Weights of a small GPT-style language model, trained from scratch on English Wikipedia: MLP 448 SwiGLU, 4609 steps.
MLP neurons of a small language model. Each row is named by its layer, matrix (gate and up: input weights) and neuron, and shows model dimensions 128-191. Each number is 128 + 24 x the weight over its row's rms, rounded and kept within 0 to 255. A neuron's up and down rows have the sign that makes its largest values positive.
Before each neuron's rows, "fires on" lists the tokens most often at its 100 highest values on Wikipedia text that the model never trained on.

fires on: "ing", "er", "ing "
L2.gate273 [124 140 117 155 121 114 140 118 118 164 134 143 151 143 153 146 172 106 138  99 117 130  59 115 145 144 141 174 117 154 127 161 154 147 148 126 110 114 147  98 120 102 140 114 119 137 119 143 118 150 110 151 113 147 128 160 129 138  80  78 154 107 130 177]
L2.up273 [150 165 126 129 140  76 150 139 120 142 132 130 114 112  88 132  92 129 110 112 136 140 178 144 148 133 213  81  97 127 134 116 135 155 148 101  95 112 126  71 117 131 123 152 101 114  89 166 143 129 115 131 107 121 165 158 142 140 143 136 134 153 129 162]

fires on: "an", "n", "off", "ef", "av"
L2.gate321 [154 106 132 115 141  91 168 115 164 172 106  98 152  97 125 108 180 163 130 149 102 138 117 140 175 154 105 109 150 104 113 130 105 126 129 118  88 160 105 161 129 157 126 159 117  86 138 120 149  98 118 117 122 130 144 171 121  85 113  73 137 116 115 169]
L2.up321 [158 154 134  82 128 104 178 116 101 109 132 139 123 117 146 156 129 115 128 152 148 149 113  89 183 113 139 117 133 134 125 116 131 112  97  81  97 170 138 149  99 140 147 123 101 118 125 158 139  94 139 116 124 145 122 153 106 115 150 177 169 127  86 118]

fires on: "os", "pres", "res", "us", "pos"
L3.gate183 [147 169 115 132 146 139 109  96 100 124 138 158 139  80 136 160 128  75 133 135 113  99 100 140 145 142 171 144 148 149 130 133 154 134 130 120 113 139 127 108 139 171 143 132 114 110 155 159 146 161 118  71 158  78 143 149 186 163 111 122 132 102 130 153]
L3.up183 [ 93 169 144 104 146 153 163 120 112 100 130 149  86 121 131 115 142 108 144 156  83 124 104 105 145 156 106 106 159 147  97 159 134 135 170  97 132 117 109  74 155 116 120 125 114  87 132 152 102 170 118 118 134  87 182 152 151 126 134 123 114  90 122 122]

fires on: "ari", "vari", "descri", "peri", "continu", "vi"
L2.gate115 [143 125 122 116 165 113 147  99  84 114 164 124  88 106 113 124 170 121 129 126  98 153 114 101 145 185 121 144 138 162  91 122 115 129 100 120 119 171 143 139 128 124 150 128 113 113 139  84 143 128  82  90 135 141 116 111 151 105 163 131 142 119 137 126]
L2.up115 [177  62 153 148 125  98 109 153 141 130 140  92 128 150 142 181 129 159 100 142 130 112 150 108 130 131 134 161 100 163 111 173 110 156 146  72 128  81 175 131 107  91 144 139 152 146  63 137 121 109 113  83 136 115 175 120 122 133 158 129 156  78  96 150]

fires on: "ef", "op ", "Tran", "est ", "an"
L2.gate181 [139 110 144 100 146  97 151 110 131 126 132 156 136 124 118 127 145  89 128 109  98 139 104  86 148 140 153 123 145 145  98 140 120 142 137  64 128 122 137 174 148 102 121 130 118  99 151 140 135  97  95 128 129  86  91 124 171 102 124 129 144 126 149 136]
L2.up181 [160 176 128 107 127 118 144 104 142 172 118 105 128 145 107 134 168 130 107 130 130 126 183 112 140 125 122 112 142 154 132 110  83 134 132  76  96 133 121 116  89 147  83 115 102 140 133 161 114 128 122 101 136 179 151 121 120 182 173 121 186 130 101 121]

fires on: ", ", "During ", "following ", ". ", "ated ", "f "
L3.gate332 [148 119 118 111 135  76 147 110 145 160 112  99 113  92 109 128 142 131 112 181 145 111 119 183 140 143 148 108  85 136 104  74 138 130 174 156 164 132 159 164 119 173 122 115 122 172  58 136 129 117 116 153 119 153 151 116 118 107 131 155  97 103 112 134]
L3.up332 [ 86 139 123 115 137 118 110  77 145 190 162  87  85 151 164 152 161 180 128 112 126 185 116 137 117 133 132 129 128  97 121 133 150  82 116 138 147 123 113 119 134 144 150  82 114 133 137  95 130 179 119  81 129 107  88  78 156 124 137 167 138 115 137 137]

fires on: "ed", "n", "R", "c"
L6.gate199 [115  89  99  98 117 155 103  80 123 110 106 119 116 115 142 120 118 128 160  89  97 112  84 134 129  73 122 132  97 163 123 140 145 155 124 142 140 100 144 146 120 115 118 131 124 151 118 133 117 161 118 128 129 136  79 157 144  88 134 133  99 120 162 163]
L6.up199 [108 129 110 153 150 171 129 104 121 155 108 187 126 122 130 142 117 146 106 167 114 124  99 106  93 137 114 149 105 121  93 142 118 134 123 175 149 160 123 113 104 119  92 112 108 142 145 167 123 119 103 111  67 134 104 120 161 105 131  98 156 120  95 117]

fires on: "ing ", "ation ", "ir ", "ting ", "aining ", "ement "
L2.gate295 [111 120 117 120 137  87 150 147 155 127 119  98 112 109 146  86 124 117 101  81 147 134 141 130 127 149 103 114 164 124 177 108 151 159  92 141 127 157 109 126 137 141 150 126 152 119  91 147 124 137  96 133 107 148 111 140 131  81 140 115 121 125 135 122]
L2.up295 [110 127 121 169 105 147  85 164 126 148 103 115 122 117 145  94 111  84  92 168  99 139 110 151 129  97 103 148 151  63 141 118 140 135 106 104 127 104 125 166 146 147 159 151 135 131 131 131 139 167 153 160 146 164  89 115 145  62 125  91 181  95 157 106]

fires on: "u", "ed", "of ", "in ", "d", "id"
L3.gate250 [131 140 113 129 145 153 147 130 102 128 115 115 104 132 145 138 147 164 154 140 133 121 159 106 135 103 133 134 126 121 134 187 164 159 164 164  92 138 130 139 133 159 110  64 110 159 154 152 101 139 109 141 109 130 107 149 162 106 162 105 117 116 148 124]
L3.up250 [110 158 111 125 113 114 101  74 109 149 106 135 139 168 129 163 141 125 147 118 151  78 127 119 121 153 105 132 112 133 153 151 134 120 141 131 106 120 103  94 163 100 134 121 137 126  92 125 134 144 123 116 138 133 124 188 146 173 162 151 148 106 110 117]

fires on: "ra", "Sou", "ber", "own", "et", "per"
L2.gate177 [166 141 123 135 122 127  93 126 136 165 146 134 132 138 123 120 176 152 112 132 126 118 112 150 139 133 147 125  96 164 140 173 123 127 100 152 157  91 144 157 130 119 154 102 164 109 149  98 127 181 105 119 125 134  63 125 102  88 114 159  94 107 137 178]
L2.up177 [126 154 105  79 120 118 131  90 123 105 142 126  81 125 123  71 149 130 152 139 122 135  81 135 170 105 123 116 120 177 146 102 116 110  83 179  82 113 165 124 130 148 167 144 145 131 105 163 143 160 129 143  81 132 134 121 101 139 142 176  99 146 150 152]

fires on: "ers", "amp", "ill", "t", "in", "om"
L3.gate447 [115 144 123 138 161 129 114 112 150 145 169 125 146 128 137 131 146 114 135  97 131 125  99 157 125 173 132 130 136 108 150 143 126 108 155 133  98 177 102  86 126 107 118 121 161 132 109 115 133 157 143 103 175 125 119 173 131  60 113 109 157 131 160 130]
L3.up447 [155 127 154 125 131 146 137 140 111 152 133 119 145 101 117 180 162 121  84 149 121  85 122 119 127 137 185 128 117 161 137 165 107 169 104 147 157 116  98 128  97 114 142 136 139  84 131 109 131 151 132 130 110 168 127 108 102 138  93 156 105 127 150 116]

fires on: "og", "ag", "ear", "ai", "at", "oll"
L2.gate349 [133 107 132 162 110 160 101 160 140 116 118 125 123 127  92 134 131 112 144 132 131 140 172 183 107  87 144  95 149 144 134 118 135 136 125 136  88 107  97 132 145 128 131 132 104 143 149 124 105 151 160 193 104 114  88 151 101 119 148 128 115 148 165 158]
L2.up349 [158 121 156 128  88 142 133 144 113 146  95 107 160 135 131 113 128 124 164 113 131 123 148 115 125 134 179 136 100 131 154 100 147 151 119 101 127 133 118  91 196 118 122 128 126 142 160  96 151 128 124 134 118 112 167 184 129 143 137 117 112  92 162 162]

fires on: ", ", "es", "er", "ir", "tic"
L3.gate98 [172 131 129 142 172 108 131 127 125 136 153 142 155 121 149 118 139 110 109  88 118 107 135 154 100 116 130 125 124 112 127  86 117 129 178 118 111 121 181  84 135 162 130 154 155 132 163  98 132  98 107 147 140 124  91 111 140 117 108  83 117 125 144 146]
L3.up98 [ 97 138 120 124 135 134 164 177 108 157 181 119 155  67 170 131 118  82 124 137 130 164 102 149 131 125 179 148  72 126 148 101 142 143  93 142 142 151 144 158  95 150 136 105 141 172 135 117 117 140 142 150 175 141 148 142 122 146 128 123 149 116 155 139]

fires on: "st", "e", "ors", "ot", "ov"
L6.gate346 [150 123 138 120 148 159 125 149 132 123 120 103 108 132 124 117 114 147 150 140 131 130 124 130 165  78 124 134 152 124 112  72 109 149 144 127 140  95 126 188 125 170  74 125 150 133 113 104 117 183 135 111 135 158 107 128 131  92 108 149 121  89 155 106]
L6.up346 [137 167 119 132 130 121 121 137 163 107 126 118 155 196 114 107  94 151  86  93 162 161 115 125 105 106 128 127 158  95  91 120 118 129 131  89  96 101 103 147 129 156  96  93 115  95 113 113  97 163  89 130  99 130 150 110 134 178 124 121 140 134 118 112]

fires on: "his ", "s ", "His ", "el"
L3.gate161 [147 111 115 123 130 148 153 129 134 150 104 113 158 149 172 136 128 144 133 133 137 128 122 167  58 131 147 161  98 114 112 120 118  91 168 115 135 122 106 166 118 192  89 107 139 150 131 115 119 110 128 119 171 120 144 159 117  99  89 164 106 105 145 135]
L3.up161 [144 136 127 147  90 135 113 128  96 135 162 138 141 123 109 163 167 143 119 119 160 137 115 160 128 121 178 130 105  99 116 107 104 103 155 104 107 153 158 157 133 106 178 117 142 153 158 171 129 110 116 117 129 117 118 156 141 100 124 125 151 167 136 150]

fires on: "z", "a", "ame", "e", "u"
L6.gate47 [121 160 108  99 122 117 134 194 130 122 105 127 118 126  94 130 132 139 126 171 109 140 115 151  63 124 131 110  88 131 126 103 122 150 114 144  99 101 201 146 139  95 115 133 112 137 142 158 120 143  95 122 172 107 147 129 158 123 101 125 120 148 163 129]
L6.up47 [103  97 129  68 139 145 100 148 135 137 133 136 116 110  99 156 102 114 131 134 167 176 124 152  99 128 158  84 107 120 117 123 137 119 121 140 111 130 136 111 117 137 169 136 117 160  89 133 143 122 136 127 157 126 106 126  92  99 133 121 134 113 130 167]

fires on: "ing", "et", "enti", "or", "g", "u"
L3.gate108 [171 178 134 147 127 132 114 114 138 123 165 133 125 128 136 150 141 168 102 142 133 136 159  81 126 149 149 149 129 153  94 122 122 111 131 164  98 115 140  94 141 112 101 138  88 110 114 172 113 170 120 120 106 147 106 144 148 147 127  69 156 148 118 142]
L3.up108 [ 94 154 152 147 168  82 119 101 128 156 102 143 144  99 159  56 131 163 135  89 128  99 130 107 150  95 153 164 134 153 126 143 110 121 186 121 139  88 142  87 122 106 147 151 155 119 178 136 120 133 129 135 141 121 137 151  91 175 155 169 156 137 160 141]

fires on: "c"
L3.gate254 [119 170 159 120 143 170 102 141 109 170 127 117  94 116 135 123 176 115 141  66 150  99 127 131 112 121 118 130 121 133 100 105 156 114 161 168 189 154 129 113 121 140 104 130 112 130 125 135 123 149 143 106 103 122 148 112 122 149 166  96 142 142 156 165]
L3.up254 [117 158 168 137 203 129 117  85 136 143  93 181 117 107 122 113 101 121 180 126 160  83 106 131  86 128  66 165  85 118  97 119 160 114 181 140 102 119 137 115 135  99 101  81 147 123 121 155 127 132 128  81 143 139 145 161 118 131 154 105 130 110  94 119]

fires on: "comp", "ag", "ent", "e", "id", "z"
L3.gate59 [145 118 116  87 118 112 186  68 123 123 143 130 110 114 126 102 113 148 189 141 111 135 115 122 135 137 123 113 134 139 127 122  98 166 129 134 148 129 160 102 134 136 125 103 164 141  86 128 145 108 116  88 163  97 141 156 175 123 160 141 166 148 140 100]
L3.up59 [138 128 141 130 126 129 105 159 158 132 132 149 119 117 145 179 130 123 173  96 141 138 124 169 115 176 145  86 126  76 137  89 138 112 101 125 108 126 166 135 168 137 165 163 131 119  80 101 115 135 114 163 122 158 122  89 102 114 141 153 144 132 177 110]

fires on: "ol", "ed", "re", "al", "le", "ad"
L6.gate246 [126 112 135 117 145 131 119 151 118 141 108 128 139 130 161  72 109 147 135 108  94 124 115 140 152 123 120 117 126 146 128 121 163 157  94 121 108 167 152 127 120 166 130 124 104 105 141 125 163 152 122 160 117  93 152 166 129 166  76 123 129 115 149 105]
L6.up246 [132 110 137 114 134 126 149 137 119 151 143 112 131 122 125 102  94  87 173 112 166  99  94 128 122  99  71  79 118 128 115 127 107 171 139 130 124 122 131 116 133 113 171 130 146 171 119 143 115 125 148  88 128 122 127 127  91 130 161  92 146 165 128 126]

fires on: "am", "following ", "our", "en", "men", "er"
L2.gate256 [167 122 139 102  81 131  91 129 111 139 119  89 116 151 159 121 108 127 138 142 146 120 159 102 145 143  98 186 148 132 134 130 159 153 127 113  99  87 158  36 130 138 116 105 124 106  93 163 149 133  74 108 123 112 144 113 144 113 134 127 124 146  56 173]
L2.up256 [146 146 139 103 132 127 150  90 134 173 104 148  93 100 145 146 136 109 140 162 160 103 134 101 155 133 195 139 133 131 160 104 127 122 170 189  94 123 134 122 174 101 132 141 165 134 112 162 159 169 103  94 136 112 144 140 162 116 164 131  79 168 108 136]

fires on: "com", "li", "Willi", "retur", "re"
L2.gate370 [116 103 136 159 118 136 112 137 121 103 138 161 112 104 154 104 195 124 149 105 132 122 147 161 137 152 143 167 173 168 166 144 135 107 173 126 103 166 157 126 138 174 137 142 121 141 125 124 147 120 100 137 124 100 134 147 150 133 159 143 116 101 142 146]
L2.up370 [ 97 132  96 144 152 107 210 110 165  94 127 130 139 130 116 129 133 109 128 103 132 161 147 171 124 175 116 136 121 132 108 124  79  96 119 142 145 113 135 124 125 178 170 142 137 130 131 126 124 126 101  78 125 138 151 121 136 126 161 146 123 158 139 147]

fires on: "mov", "ack", "as", "ac"
L2.gate307 [161  84 143 113 162 112 135  78 135 143 141 129 168 167  99 134 149 120  73  97 154 122 129 133 122 118 133 149 160 122 139 147 106 145 136 167 157  82 152 137 142 148 172 143 147 131 112 146 136  88  98  95  85 144  91 134 130 106 141 147 163 154  85 134]
L2.up307 [155 149 144 113 162 129 127 144 157 142 140 142 164 102 142 145 120  89 118 113 124 147 135 109 112 163 121 143 129  96 124 150 134 128 159 108 116 175 119 122 108 107  91  85 105 106 173 150 141  87 138 131 121 127 119 168  99 140 105 169 103 141 132 100]

fires on: "=", "our", "ish", "of ", "h"
L2.gate205 [117 140 103 113  91 142 164  98 118 129 113 137 131 127 135 111 108 159 186 139 128 131 114 154  85 115  99 161 121 132 134  90 102 128 113 109 115 152 158 123 148  84 179 128 129 112 100 128 153 129 116 110 105 122 138 145 172 107 126 120 152 125 106 124]
L2.up205 [126 161 114 161 142 150 106  80 113  93 141 112 132 115 117 122 117 160 104 119  92 122 124 111 138  98 128 176 115 119  92 120  82 159 108 147 138 162 118  82 101 119 132 126 111 105 144 111 123 136 160 136  79 132 102 131 159 137 109 116 128 160 165 137]

fires on: "as", "uc", "p", "th", "el"
L2.gate55 [127 172 141 148 156 181 141 113 144 120 173 126 125 126  97 146  76 144 128 100 125 131 140 103 139  77 150 131  72 150 126 100 106 168 101 105 132 112 131 148 134 137  97 158 129  79 113 163 133 131 129 139 129  90 103 168 141 133 119 139 136  98  73 123]
L2.up55 [148 120 127 139 162 141 155 121 148 125 118  81 114 134 141 155 118 126 126  78 122 139  87  71 183 141 174 122  96 104 108 135 160 147 141 104 147 117 167 175  99 131 153 140 137  92 129 139 138 147 147 125 119 130  98 135 136 144  97 150 115 169  81 126]

fires on: "t", "0", "ight"
L3.gate83 [143 101 137 160 117 161  94 184 151 156 133 145 132 127 142 176 104 118 101  71 149 116 144 142 125 115 146 116 119 105 143 138 154 135  87 122 139 152 152 143 142 147 115  77 123 145  96 115 124 149 150 135 136 156 117 143 125 156  87 167 159 109 143 146]
L3.up83 [141 102 113  74 183 129 153 127  92 126 168 182 161 106 137 146 106 132 103 146  84 123 102  77 108 120 154 111 141 148 107 146 127 157 105 113 119 139 103  69 114 108 179 118  94  99 140 144 116 125 134  82  79 150 136 174 113 135 141 121 149 105 108 110]

fires on: "e", "Ne", "We", "u", "Bel"
L3.gate138 [173 100 129 156 151 113 151  94 152 125 149 122 161 115 144 115 167 140 139 156  94 149  50 107 116 135 124 136  84 161 125 113 126 164 102 132  71 163 137 145 104 129 105  93 151 132 137 144 153 156 118 124 156 125 120 120 168 106 110 132 114 124 127 111]
L3.up138 [158 131  98  74 110 145 155 132 122  82 116 120 139 133 123  99 129 129 155 148 121  99  90 119  98  92  83 169 114 144 152 157  99 141 134 129  85 165 126 162 129 123 121  76 146 130 159 107 134 109 144 137 151 152 127 122 172 111 133 102 102 104 126 142]

fires on: ", ", "that "
L3.gate79 [186 147 105  88 124  75 154 106 135 170 162  89 114 117 125 137 121 103 116 108 112 143 130 161  95 117 145 116 113 115 136 118 100 113 134 124 129  99 146 132 131 156 116 144 104 162 123  51 115 160  68 139 183  83  78 165 168 144 139 105 131 106 124 139]
L3.up79 [191 151 105 106 138 118 118  99 115 178 157  88 127 143 123 117 121 170  95 131 133 130 130 151 108 130 117 139 117 114 139 109 126 108 118 143 145 139 131 105 107 156 152 108 120 179 162  64 129 131 121 135 159  97 105 137 154 153 141 111 115  89 136 142]

fires on: "ad", "ed", "D", "K"
L6.gate447 [118 130 120  99 176  99 130 118 149 140 153 140 100 117 119 121 159 132 134  89 156 124 116 138 120 105 121 118 121 120  95 112  89 125 126 140 138 138 142  92  93 137 160 166 129 116 128 124 101 149 140 127 153 176 165 178 106 105 128 122 115 169 129 155]
L6.up447 [132 115 117 119  90 103 135 164 140 138 108 135 101 128  51 157 135  66  80  87 143 128 123 123 136 111 121 140 119 145 129 131 136  98 133 120 161  97 140 121 148  91 139 141 139 124  93 131 117 118 134 104 121  86 161  63 129 128 163 114  99 120 126 126]

fires on: "e", "fe", "ve", "i", "ance", "es"
L6.gate293 [130 115 158 163 155 132 122 125 135 120 144 105 114  98 137 131 150 132 121 138 116 131  71 100  94 126 164  90 105 102 119 133 103 109 112 111 125 110 144 130 121 111 128 138 141 141  96 154 151 111 131 153 165 102 105 118 155 148 164 109 118 116  88 133]
L6.up293 [142  83 124 151 114 100 146  92 103 142 178 126 115 159 134 154 137 152 149 154 145 126 145 139 143 164 157 131  93 133 121 130 109 120 161 140 141 100 160 139 139  90 145  92 136 138 143 139 131 117 157 153 133 121 124 117 108 142 146 145  88 161  86 146]

fires on: "c", "ound", "iti", "occ", "inn", "form"
L6.gate107 [117 131 139  88 178 130  97 127 163 108 106 122  68  70 133 175 173  83 145 109  98 143 112 134 175 130  80  66 106 111 147 167 104 130 136 124 120 125 149 128 133 150  59 147 102 112 119 164 117 108 125  99 129 115 109 140 121 128 171 113 125  97 163 145]
L6.up107 [143 126 162 107 135 106 125  74 180 155 143 175 145 112 139 102 149 152 124 116 108 185 156 150  95 137  86 140 161  97 139 112  92 137 147 160 129 100 124 148 131 126 141 136  86 126 118 160 170 137 112  92 112 132 142 122 125 119 149 149 148 124 141 122]

fires on: "re", "a"
L6.gate67 [112 104 129 148 161  95 138 132 136 134 115 165 152 121 115  79 142 178 162  88 121 158 117 216 115 132 148 123 129  90 113 135 131 144 177 150 133 138 163 112 132 124 147 128 151 161 129 155 144 108  90 104 122 124 134 149 136 118 115  94 152  87 168 123]
L6.up67 [114 113 133 137 132  78 129 113 121 112 200  85 119 120 106  97 145 130 119 133 128 142  99 173 127 128 132 126 162 110 185 156 118 150 108 114 105 136 133 144  96 118 164 132 108 151  98 127 144 122 128 116 135  99  89 100  83 135 153 131 158 154 119 165]

fires on: "ent", "ens", ", ", "ten", "i", "Histor"
L3.gate54 [139 113  93  76  96 121 116 143 110 128 161 122 127 136 102 153 148 151 121 100  80 135 116 148 144 113 141 121  77 120 159  90  88 148  97  54 112 130 139 133 145 150  83 125 152 137 119  84 143 122 118 116 113 157 127 149 158  88 137 132 141 140 110 101]
L3.up54 [138 110 116  92 119 161  41 126 133 113 174 109 128 137 133 152 161 175 130 132 169 126 129 149 136 147 151 134 114  89 145 165 139 158 118 168 134 155 119 100 109 153 122 122 101 117  87 145 146 114 122  96 101 118 157 156 151  86 158 114 129 138 102 119]

fires on: "ous", "ab", "am", "c", "o", "as"
L6.gate418 [160 106 145 134 191 125 137  82 164 139 157 167 146  97 113 122 165 115 135 166 127 107 128 150  72 127 103  98  81 134  92 108 123 122 135 163  88 119 156 115 151 127  91 155 127 145 151 148 111 119 112 117 110 119 120 157 146 106 110 132 102 142 153  98]
L6.up418 [130 124 108 140 168 157 114 114 123 120 100 139  98 103 166 126  97 121 107 160 106 148 149 105 125 132 113 137 105 111 118 149 154 151 106 107 105 123 132 127  83 117 109 113  78 119 139 114 116 145 116  96  89  98 139 140  96 143  99 161  86 135 117 143]

fires on: "tw", "Tw", "peri", "orig", "eas", "beg"
L3.gate218 [156  97 137 144 183 137 149 173 147  91 116 139  93 119 149 136 155 170 155 144  73 105 125 162 100 153 153 101 129 126 139 138  93  99 102 141 117 151 155 164 110 145 123 110 144 148 135  98 152 131 108 138 146  99 138 138 121 137 124  99 116 120 149 129]
L3.up218 [151 154  79 167 151 107 162 134 173 125 140 154 115 132 104 118 102 154 174 146 146 105 160 125 142  98 104 109 146  86 139 129  93 148 155 130 128 130 145 149 114 101 161 121  94 110 104  99 150 127 134 119 129 130 124 137 100 170 122 125 116 126 169 142]

fires on: "pur", "pres", "ow", "us", "m", "on"
L6.gate280 [149 159 144 144  95 110 114  75 136 179 127 138 132 132 129 109 148 105 178  91  86 124 156 124 147 109 128 122 150 145  99 111 161  99 182 128 155 144 144 159 112 127 107 137 120 124 109 193 104 107  82  63 118 107 142 153 105  96 126 119 119 136 128 122]
L6.up280 [102 138 127  87 150 131 142 115 133 148 119 135 121 109 132 103 151 116 180  99 140 115 100 138  98 158  96 104 171  98 109 120 128  85 111  96 106  86 157 104 138 112 122 120 114 114 129 164 134 153 129 131 150 128 154 178 147 162  91 135 162 118 137  73]

fires on: "comp", "fac", "ag", "g"
L3.gate328 [149  91 147 125 167 107 149 142 158 133 147 148 121 126 156 112 153 135 159 124 161 147 120 111 102 158 124 119 145  71 127 113 127 125 102 146  97  87 167 118 100 141 115 146 147 134  88 136 119 113 109 132 125 133 131 160 125 142 146 134 114 112 131  48]
L3.up328 [141 102 143 109 143  97 121 118 112 167 129 101 142 138 154 142 114 132 177 162 129 121 139 122  79 152 120 124 134 109 156  69 130 147 123 136  82 134 153 115 162 199 104 112 127 120 132  95 115  91 117 126 151 191 151 148 162 112 161 150 121 115 131 102]

fires on: "us", "av", "j", "eb"
L3.gate157 [143 134 130 130  79 126 135 131 112 154 146 137 166 133 116 118 150 104 139 120 151 141 146 167 146 131 130 115 124 110 139  84 115 145 123 108  92  97  99 143 139 150 142 185 141 135 139 156 136 156 124 110 124  77  94 105 188 113 163 129 142 117  94  52]
L3.up157 [133 147 110 166 156 130 139 126 135 156 129 102 160 134 124 107 139  86 148 110 172 121 138 125 135 134 108 119 109 103 123 105 156 160  97 130 125 123  90 130 161 174 140 164 199 140 135 108 131 128 119 139 103 101 141 118 120 125 165 143  84 106  94 106]

fires on: "e", "e "
L3.gate137 [152 131 128 122 119  80 153 130 149 117 134  96 135  87 116  80 156 123 101 113 115  95 112 100  96  87 126 154 103 165 142 114 112 197 128 134 125  88 122 117 124 161 118 149 131  92 127 170 142 137 123 126 128 114 109 143 159 123 113  90  79 134 138 128]
L3.up137 [124 146  97 113 160 136 155 105 143 116 125 115 143 128 134  77 129 153 165 129 153 158 112 111 126 135 128 152  98 116 140 107 126 121 113 108  55 136 130 121 141 120 112 136 126 131 118 123 107 114 120 170 120 149 102 131 123  89  89 110 135 121  98 174]

fires on: "at", "e", "ation", "s", "ari"
L6.gate403 [122 120 144 140 157 119 133 133 132  97 157 129 161 117 160 111 122 133 132 130 100 140 130 140 133 103 116 153 136 107 112 164 157 163 172 105 154 138 112 143 157 118  95 168 123  98 129  92 161 111  97 152 128 106 124 140 115 145 108  99  74  90 110 121]
L6.up403 [134  97 117 110 119 108 130 145 160 147 141 145 128 140 138 104  96 134 102 128 125 165 147 134 156 142 170 181 129 108 136 133 118 139 131 119 124 140 172 116 123 143 163 162 119 104 124  98 117 149  94 145 117 155 157 132 112 113 159 162 164  81 160 153]

fires on: "T", "Coun", "langu", "t", "Fl"
L6.gate339 [131 156 130 138 125 124 106 140 166 126 126 134 138 102 172 111  99 137 107 116 132 118  87 154 151 132 128 102 126  71  76 129 105 163 125 153 118 138 158 112 145 114 105 110 121  90 115 118  98 105 114 139 157 108 122 160 133 138 109 124 139 115 146 124]
L6.up339 [184 139  90  86 130 156 110  95 130 127 146 204 116 126 156 129 142 143 128 127 144 133 146 117  98 136  96  99 131 106 143  88 135 116 189 111 110 141 131 111 102 128 127 123 115 104 143 113 115 105  99  83 118 120 179 139 151 126 128 160  88 123  76 148]

fires on: "years ", "year ", "es ", "ays ", "s "
L2.gate154 [151 138 123 159 130  78 101 128  96 129 110 119 108 106 121 154 125 154  79 115 126 160 131 133 134 129 119 116 134 188 122 156  53 137  82 129 135 154 128 122 172 136 130 151 128 111 119 100 120  90 120 140 116  96  96 147 120 146 180 100 117 148 143 109]
L2.up154 [151 150 131 109 155 121 134 124 130 124  99 142  81 103 147 102 119 147  86 129 107 150 108 120 146 129  88 144 131 140  97 152 111 144  87 104 182 179 151 103 147  90 142 149 135  63  95 105 138 104 135 141 129 169 112 199 158 121 141 110 161 182 152 129]

fires on: "min", "Gen", "gen", "ed", "mod"
L6.gate358 [147 133 122 125 123 108  89 110 147 158 143 136 122  79 143 158 126 152 110 122 123 120  94 160 115 120 103  82 160 100 125 151 158 150 165 159  82 157 111 154 114 134 137 105 128 111 150 115 124 137  95 122 122 111  89 154 166 152  84 106 125 151 176 123]
L6.up358 [130 103 164 129 118 105 123 112  93 103  96 143 110 119  79 141 139 123 165  86 103 138  61 103 138  79 100 134 130 154 116 124 112 122  91 162 124 152 136 131 142 126 117 131 136 129 132 143 138 122 151 148 111 101 106 150 146 117 100 110 106 126 171 160]

fires on: "sp", "Qu", "qu", "Sp"
L6.gate77 [157 162 126 159 124 122 129 125 126 139 171 121 140 128 126 126 140 100 149 138  82 104 125 118 159 134 210 174 154 153 110 120 145 185 114 131 135 102 151 145 127 173 106 119 151 105  99 112 158 147 127 120 103 109  91 155 183  88 143 133  79 139 152 113]
L6.up77 [105 136 128 172 151 110 132 123 113 131 127 167 155 146 121  89 117 133 104 101 117 180 135 181 149 165 108 121 103 118 137 129 156 112 104 139 149 173  96 144 153 146 161 136  90 135 109 151 102 118 108 136 117 138 124 150  74 116 106 139 100 163 111 128]

fires on: "op", "re", "h", "li", "com", "ip"
L6.gate223 [114 140 107 109 115 164 110 157  96 129 107 134 127 117 103 123 145 101 124  85 104 136 133 137 186 113 130  60 150 174 189 126 139 113 155 144  71 131  90 137 107 136 144 122 141 134  73 150 108 125 111 124 204  90 138 132 130 115 125 110 107 144 145  94]
L6.up223 [130 143 149 123 135  99 157 138 146 114 162 105 131 110 126 150 130 118 115 138 128  94 121 112 135 143 135 157 117 167 140 131  74 125  97  88 153 114  98 127  89 142 157 122 149 100 128 135 136 148 124 111 107  64 127 118 142 109 110 114 118 151 150 156]